From a checkpoint of a small transformer trained on Wikipedia.
Size: 8 layers, width 192, 4 heads of 32, MLP 512 SwiGLU, vocabulary 5905, 5.46M parameters.
Training: a variant of Adam for these matrices, 203M tokens, 5586 steps.
MLP neurons of a small language model. Each row is named by its layer, matrix (gate and up: input weights; down: output weights) and neuron, and shows model dimensions 0-95. Each number is 50 + 12 x the weight over its row's rms, rounded and kept within 0 to 99. A neuron's up and down rows have the sign that makes its largest values positive.
After each neuron's rows, "fires on" lists the tokens most often at its 100 highest values on Wikipedia text that the model never trained on.

L2.gate210:52 48 56 73 43 35 61 42 26 43 70 50 38 59 51 40 43 62 54 70 55 73 56 32 42 45 54 41 35 54 58 44 55 23 29 44 43 57 44 53 49 40 54 57 60 44 49 50 55 33 60 56 54 41 67 42 31 40 59 47 53 81 39 72 64 65 46 59 38 51 49 60 57 55 37 44 47 50 52 32 48 55 50 36 62 73 52 54 43 57 37 58 48 46 19 49
L2.up210:50 51 29 59 51 76 58 62 38 48 42 36 37 65 36 60 45 49 48 24 60 35 48 41 33 58 51 55 46 61 56 53 28 38 33 57 58 53 44 62 49 76 42 53 39 46 45 52 69 56 65 52 34 67 57 59 57 50 53 44 46 54 28 55 44 19 46 68 64 77 44 57 44 45 39 48 40 57 68 44 34 48 55 57 43 63 54 46 41 57 57 54 50 50 42 50
L2.down210:55 46 39 47 56 72 42 65 45 47 44 36 56 38 56 69 47 41 48 65 53 34 52 43 50 41 26 54 64 49 69 40 44 49 37 65 67 43 44 43 59 75 52 68 25 56 36 62 57 71 37 65 36 46 42 56 48 50 35 54 39 56 44 49 48 38 72 47 65 46 50 42 41 41 48 50 57 88 75 62 39 51 71 54 49 67 16 49 62 54 58 74 54 49 42 29
fires on: " State", " World", " class", " Class", "od", " Royal"

L2.gate48:34 48 60 46 35 45 48 62 31 65 65 51 57 61 83 59 54 55 54 64 64 64 57 63 58 77 30 51 54 24 63 42 63 66 34 59 56 32 32 51 52 54 45 49 59 65 48 50 54 52 57 50 41 59 32 50 38 44 38 59 45 35 68 66 45 42 68 64 35 49 74 61 52 67 37 47 48 37 43 48 56 49 76 53 48 63 59 54 48 36 36 57 42 44 45 43
L2.up48:33 63 42 67 38 46 44 51 29 72 37 54 38 39 79 56 73 42 29 51 53 61 61 66 51 58 34 70 42 31 63 43 59 67 33 62 49 33 46 54 54 50 60 58 65 55 42 48 48 59 31 45 21 54 31 51 41 58 23 35 27 26 54 48 37 41 56 56 66 45 56 56 45 69 51 59 57 71 55 53 48 49 43 59 50 62 63 61 33 65 32 50 51 41 47 49
L2.down48:30 51 43 75 39 55 39 57 40 55 38 44 38 64 55 31 60 41 30 41 46 62 39 55 61 53 51 59 50 59 50 44 67 41 58 48 49 50 71 66 48 63 46 60 48 58 48 36 33 49 62 58 54 47 51 57 38 38 34 34 54 69 53 50 48 49 42 30 82 51 29 41 33 48 42 42 75 74 57 49 48 39 29 57 55 47 38 42 27 64 42 36 72 53 43 32
fires on: " from", " From", "or", "u"

L2.gate104:39 55 56 62 46 32 64 55 44 54 66 44 46 51 47 54 45 44 49 43 68 48 69 49 56 38 41 54 44 24 50 67 47 59 65 68 72 55 38 45 47 39 47 53 40 56 61 45 42 47 52 79 58 42 54 38 38 45 66 48 45 46 43 53 74 53 52 43 28 50 64 44 52 71 45 55 36 34 27 39 58 35 78 49 61 50 54 50 60 49 39 58 40 46 28 38
L2.up104:44 50 66 62 61 32 66 37 59 58 38 51 61 23 38 52 39 39 18 42 67 65 70 62 43 36 56 55 29 44 49 49 58 59 47 62 65 63 52 50 39 33 32 61 48 24 65 58 31 29 41 72 65 35 57 44 45 38 68 38 51 44 63 45 59 38 34 38 49 23 42 60 58 64 48 50 47 63 47 54 45 49 62 52 60 44 62 45 44 46 46 60 43 51 41 32
L2.down104:47 42 42 55 22 45 54 38 58 47 32 36 66 27 46 63 53 53 06 73 58 72 48 68 50 37 52 68 58 50 48 50 60 56 62 55 37 44 76 66 43 36 34 40 46 45 45 46 38 26 46 60 33 57 56 57 43 55 49 40 59 67 57 51 49 37 47 46 63 47 27 61 53 32 35 37 47 52 55 55 61 51 38 68 58 56 54 34 32 35 43 52 54 68 51 39
fires on: " $", "^{", "D", "A", "$", "_{"

L2.gate300:65 63 47 32 37 32 52 48 38 34 53 45 41 45 46 37 43 49 42 71 29 74 40 69 33 51 74 62 42 44 46 54 48 48 48 33 59 42 45 54 58 38 52 60 60 43 51 50 56 55 45 59 46 42 46 49 31 38 37 55 49 34 64 51 40 46 45 30 35 51 49 51 61 53 50 44 44 44 38 49 56 57 65 38 52 55 75 71 59 60 63 57 59 46 36 50
L2.up300:64 40 50 59 57 39 76 44 59 41 63 45 30 52 46 63 60 53 55 66 52 34 46 60 65 68 52 43 73 48 40 63 62 63 48 49 47 80 70 57 50 49 18 48 63 46 64 62 44 64 53 47 71 59 68 32 52 59 50 49 60 48 35 48 57 54 68 49 59 40 51 64 61 58 52 43 48 53 40 60 52 62 51 63 58 51 41 46 48 33 34 62 57 53 60 47
L2.down300:49 41 64 54 48 44 49 81 63 80 47 44 53 58 64 36 80 32 81 44 47 63 64 32 27 56 43 56 42 52 57 27 53 57 49 50 45 39 31 57 63 57 74 77 58 56 31 46 47 41 50 47 34 51 38 60 52 51 46 47 57 38 52 52 52 51 39 56 34 30 49 49 44 63 45 63 58 49 44 37 33 42 40 35 36 53 65 56 50 43 54 39 56 69 50 50
fires on: "u", "en", "ate", "un", "re", "ce"

L2.gate96:57 47 72 47 24 30 44 42 51 71 55 44 48 24 32 38 64 50 57 73 31 44 56 74 59 27 27 56 51 41 62 36 46 47 33 65 62 64 61 58 40 57 49 56 31 34 69 33 45 81 51 51 60 46 54 64 54 36 49 68 39 40 61 62 53 72 72 58 52 66 55 43 54 61 62 56 49 47 51 42 58 34 38 51 53 54 82 40 53 55 49 46 54 35 66 51
L2.up96:68 55 64 45 39 43 22 38 51 55 42 38 66 39 41 56 63 41 58 44 51 55 57 70 57 48 41 63 68 53 68 32 40 39 28 43 73 47 54 60 35 77 41 39 48 65 49 26 46 61 30 58 67 46 41 60 70 51 34 60 48 45 66 40 49 73 70 39 61 60 25 64 44 68 52 39 64 60 46 43 36 53 54 63 49 59 66 41 57 60 46 36 47 42 65 63
L2.down96:51 55 38 46 54 59 54 26 39 46 20 46 60 52 43 45 53 61 42 45 50 41 36 51 53 53 41 35 45 63 47 29 55 50 57 38 64 50 50 54 32 27 30 68 61 45 38 39 64 43 25 41 48 30 57 85 48 44 48 50 63 47 54 51 58 41 44 50 92 52 46 55 42 76 61 44 54 70 64 64 35 42 36 61 44 60 40 49 35 61 45 40 55 42 41 42
fires on: "an", "ing", "ay", "ar"

L2.gate110:62 63 34 38 51 22 69 48 46 35 44 48 50 40 75 38 52 49 54 48 31 42 61 51 47 43 42 58 37 54 46 44 72 46 56 52 44 59 56 51 34 36 66 55 48 55 55 67 65 56 51 56 53 56 47 51 54 30 50 34 42 53 80 44 54 63 15 57 47 34 48 51 27 60 53 73 78 49 53 64 35 25 50 56 32 54 47 45 52 42 56 53 56 34 54 33
L2.up110:32 58 42 48 37 47 44 35 65 47 51 38 51 55 63 39 31 46 57 28 38 54 23 33 46 62 35 61 47 39 47 45 41 71 41 67 75 47 63 34 30 60 69 47 33 37 60 52 42 67 40 58 70 31 44 55 72 36 60 46 57 44 57 37 50 59 38 35 39 66 57 50 33 58 33 65 70 54 49 58 53 36 54 65 44 60 80 45 44 55 47 51 55 51 59 32
L2.down110:57 47 33 38 53 56 34 48 31 70 37 52 63 40 52 37 54 38 36 63 72 62 76 44 42 46 47 55 40 36 47 44 49 49 58 36 40 64 54 35 31 46 47 61 65 53 43 61 53 30 66 51 44 64 60 48 35 44 37 54 42 55 31 81 43 40 50 51 57 40 31 44 52 37 49 33 47 36 64 46 58 48 57 48 77 75 46 46 36 47 60 51 56 58 28 66
fires on: ":", " 20", " 40", "ased", "ive", " 30"

L2.gate510:42 38 47 34 59 65 43 71 28 56 56 53 54 51 44 42 55 77 37 53 42 52 74 62 51 59 36 40 37 30 44 56 45 56 23 53 66 45 59 60 28 59 37 51 63 40 67 60 60 47 75 52 59 52 75 48 48 54 47 52 75 38 50 57 59 49 37 66 45 53 47 37 38 48 65 36 41 54 47 44 45 65 61 58 65 52 42 73 54 70 37 44 52 59 66 54
L2.up510:44 41 61 44 42 56 38 52 43 64 47 39 52 41 64 77 65 54 40 39 37 45 60 64 54 44 38 42 41 35 47 48 53 48 48 36 61 55 50 72 46 36 48 39 57 59 71 31 51 37 70 50 55 50 67 63 49 45 35 28 50 46 59 56 36 39 43 68 62 38 55 60 52 25 48 39 42 55 52 41 58 53 48 52 46 53 50 72 49 64 58 61 38 42 32 73
L2.down510:40 57 54 33 54 19 65 50 70 35 31 49 47 53 58 57 52 63 42 56 70 45 52 72 50 55 54 51 60 36 46 43 46 55 40 57 52 56 34 52 56 43 57 34 22 56 36 42 55 77 45 51 54 42 46 75 31 41 41 73 43 70 49 53 40 62 55 15 74 55 51 50 45 36 38 56 51 91 54 65 53 37 31 34 45 41 46 56 48 46 64 43 85 46 59 46
fires on: "v", ";", ",", "ense", "ance", "."

L2.gate371:58 57 18 45 61 08 33 68 55 73 59 34 53 47 45 52 47 43 63 52 38 45 46 46 51 36 37 47 61 40 46 46 37 51 42 25 35 64 57 55 59 38 49 51 48 53 66 48 54 48 43 57 43 37 30 61 45 29 54 51 26 19 50 55 46 48 56 72 31 49 42 55 59 85 42 34 85 39 71 46 38 53 47 65 49 46 51 49 50 40 63 42 44 32 47 33
L2.up371:52 40 52 72 67 39 42 59 58 50 40 56 44 34 72 46 62 46 56 69 51 64 62 36 37 62 43 51 53 40 37 48 48 28 58 31 54 55 47 40 61 32 43 52 52 51 57 46 41 54 33 64 37 44 38 32 44 61 49 59 40 43 57 71 50 46 68 43 49 16 20 76 70 39 54 41 36 71 38 64 38 41 58 52 49 66 55 64 41 59 58 51 60 76 61 42
L2.down371:42 31 50 55 45 58 68 58 57 66 40 35 38 51 45 66 55 69 50 57 55 47 67 48 48 51 67 60 72 52 48 62 42 65 50 44 35 51 61 42 56 48 63 42 59 30 49 46 47 40 54 50 52 49 58 50 58 56 63 54 58 51 37 40 44 89 40 61 58 46 44 65 46 71 50 81 49 54 57 41 63 47 85 40 58 51 58 61 58 52 61 67 69 38 68 39
fires on: "e", "b", "or", "is", " his", "ies"

L2.gate73:45 42 58 35 48 31 34 69 38 29 60 62 35 40 87 29 66 35 42 53 75 55 52 40 55 57 34 56 42 15 46 33 56 46 55 39 35 29 47 52 47 52 54 63 32 46 59 37 56 39 43 46 53 44 42 31 42 54 24 53 26 27 57 54 48 47 40 55 43 63 36 46 42 50 50 40 67 40 51 39 21 56 44 66 58 49 49 51 38 52 70 54 57 61 36 38
L2.up73:55 23 62 18 37 51 40 38 38 46 36 45 52 51 62 42 61 81 70 29 49 53 46 37 44 43 59 38 44 29 59 38 59 53 42 63 42 66 48 46 68 54 60 47 35 63 44 39 44 56 57 45 55 44 74 37 41 27 65 42 49 60 07 60 70 65 59 52 50 36 61 39 42 55 46 45 55 50 56 55 29 61 55 71 40 53 41 31 58 51 53 58 58 37 44 42
L2.down73:52 55 58 51 41 71 33 49 37 30 60 56 58 29 66 33 59 31 39 55 58 58 45 47 36 53 20 52 65 77 50 42 50 48 51 45 65 29 36 52 55 59 63 64 36 50 67 29 50 44 43 59 55 47 43 46 42 51 58 51 33 62 59 66 49 51 47 36 61 56 52 52 45 53 58 45 42 38 64 41 65 32 30 42 75 48 47 57 42 39 58 61 48 37 58 45
fires on: "f", "and", "all", " League", "ose", "end"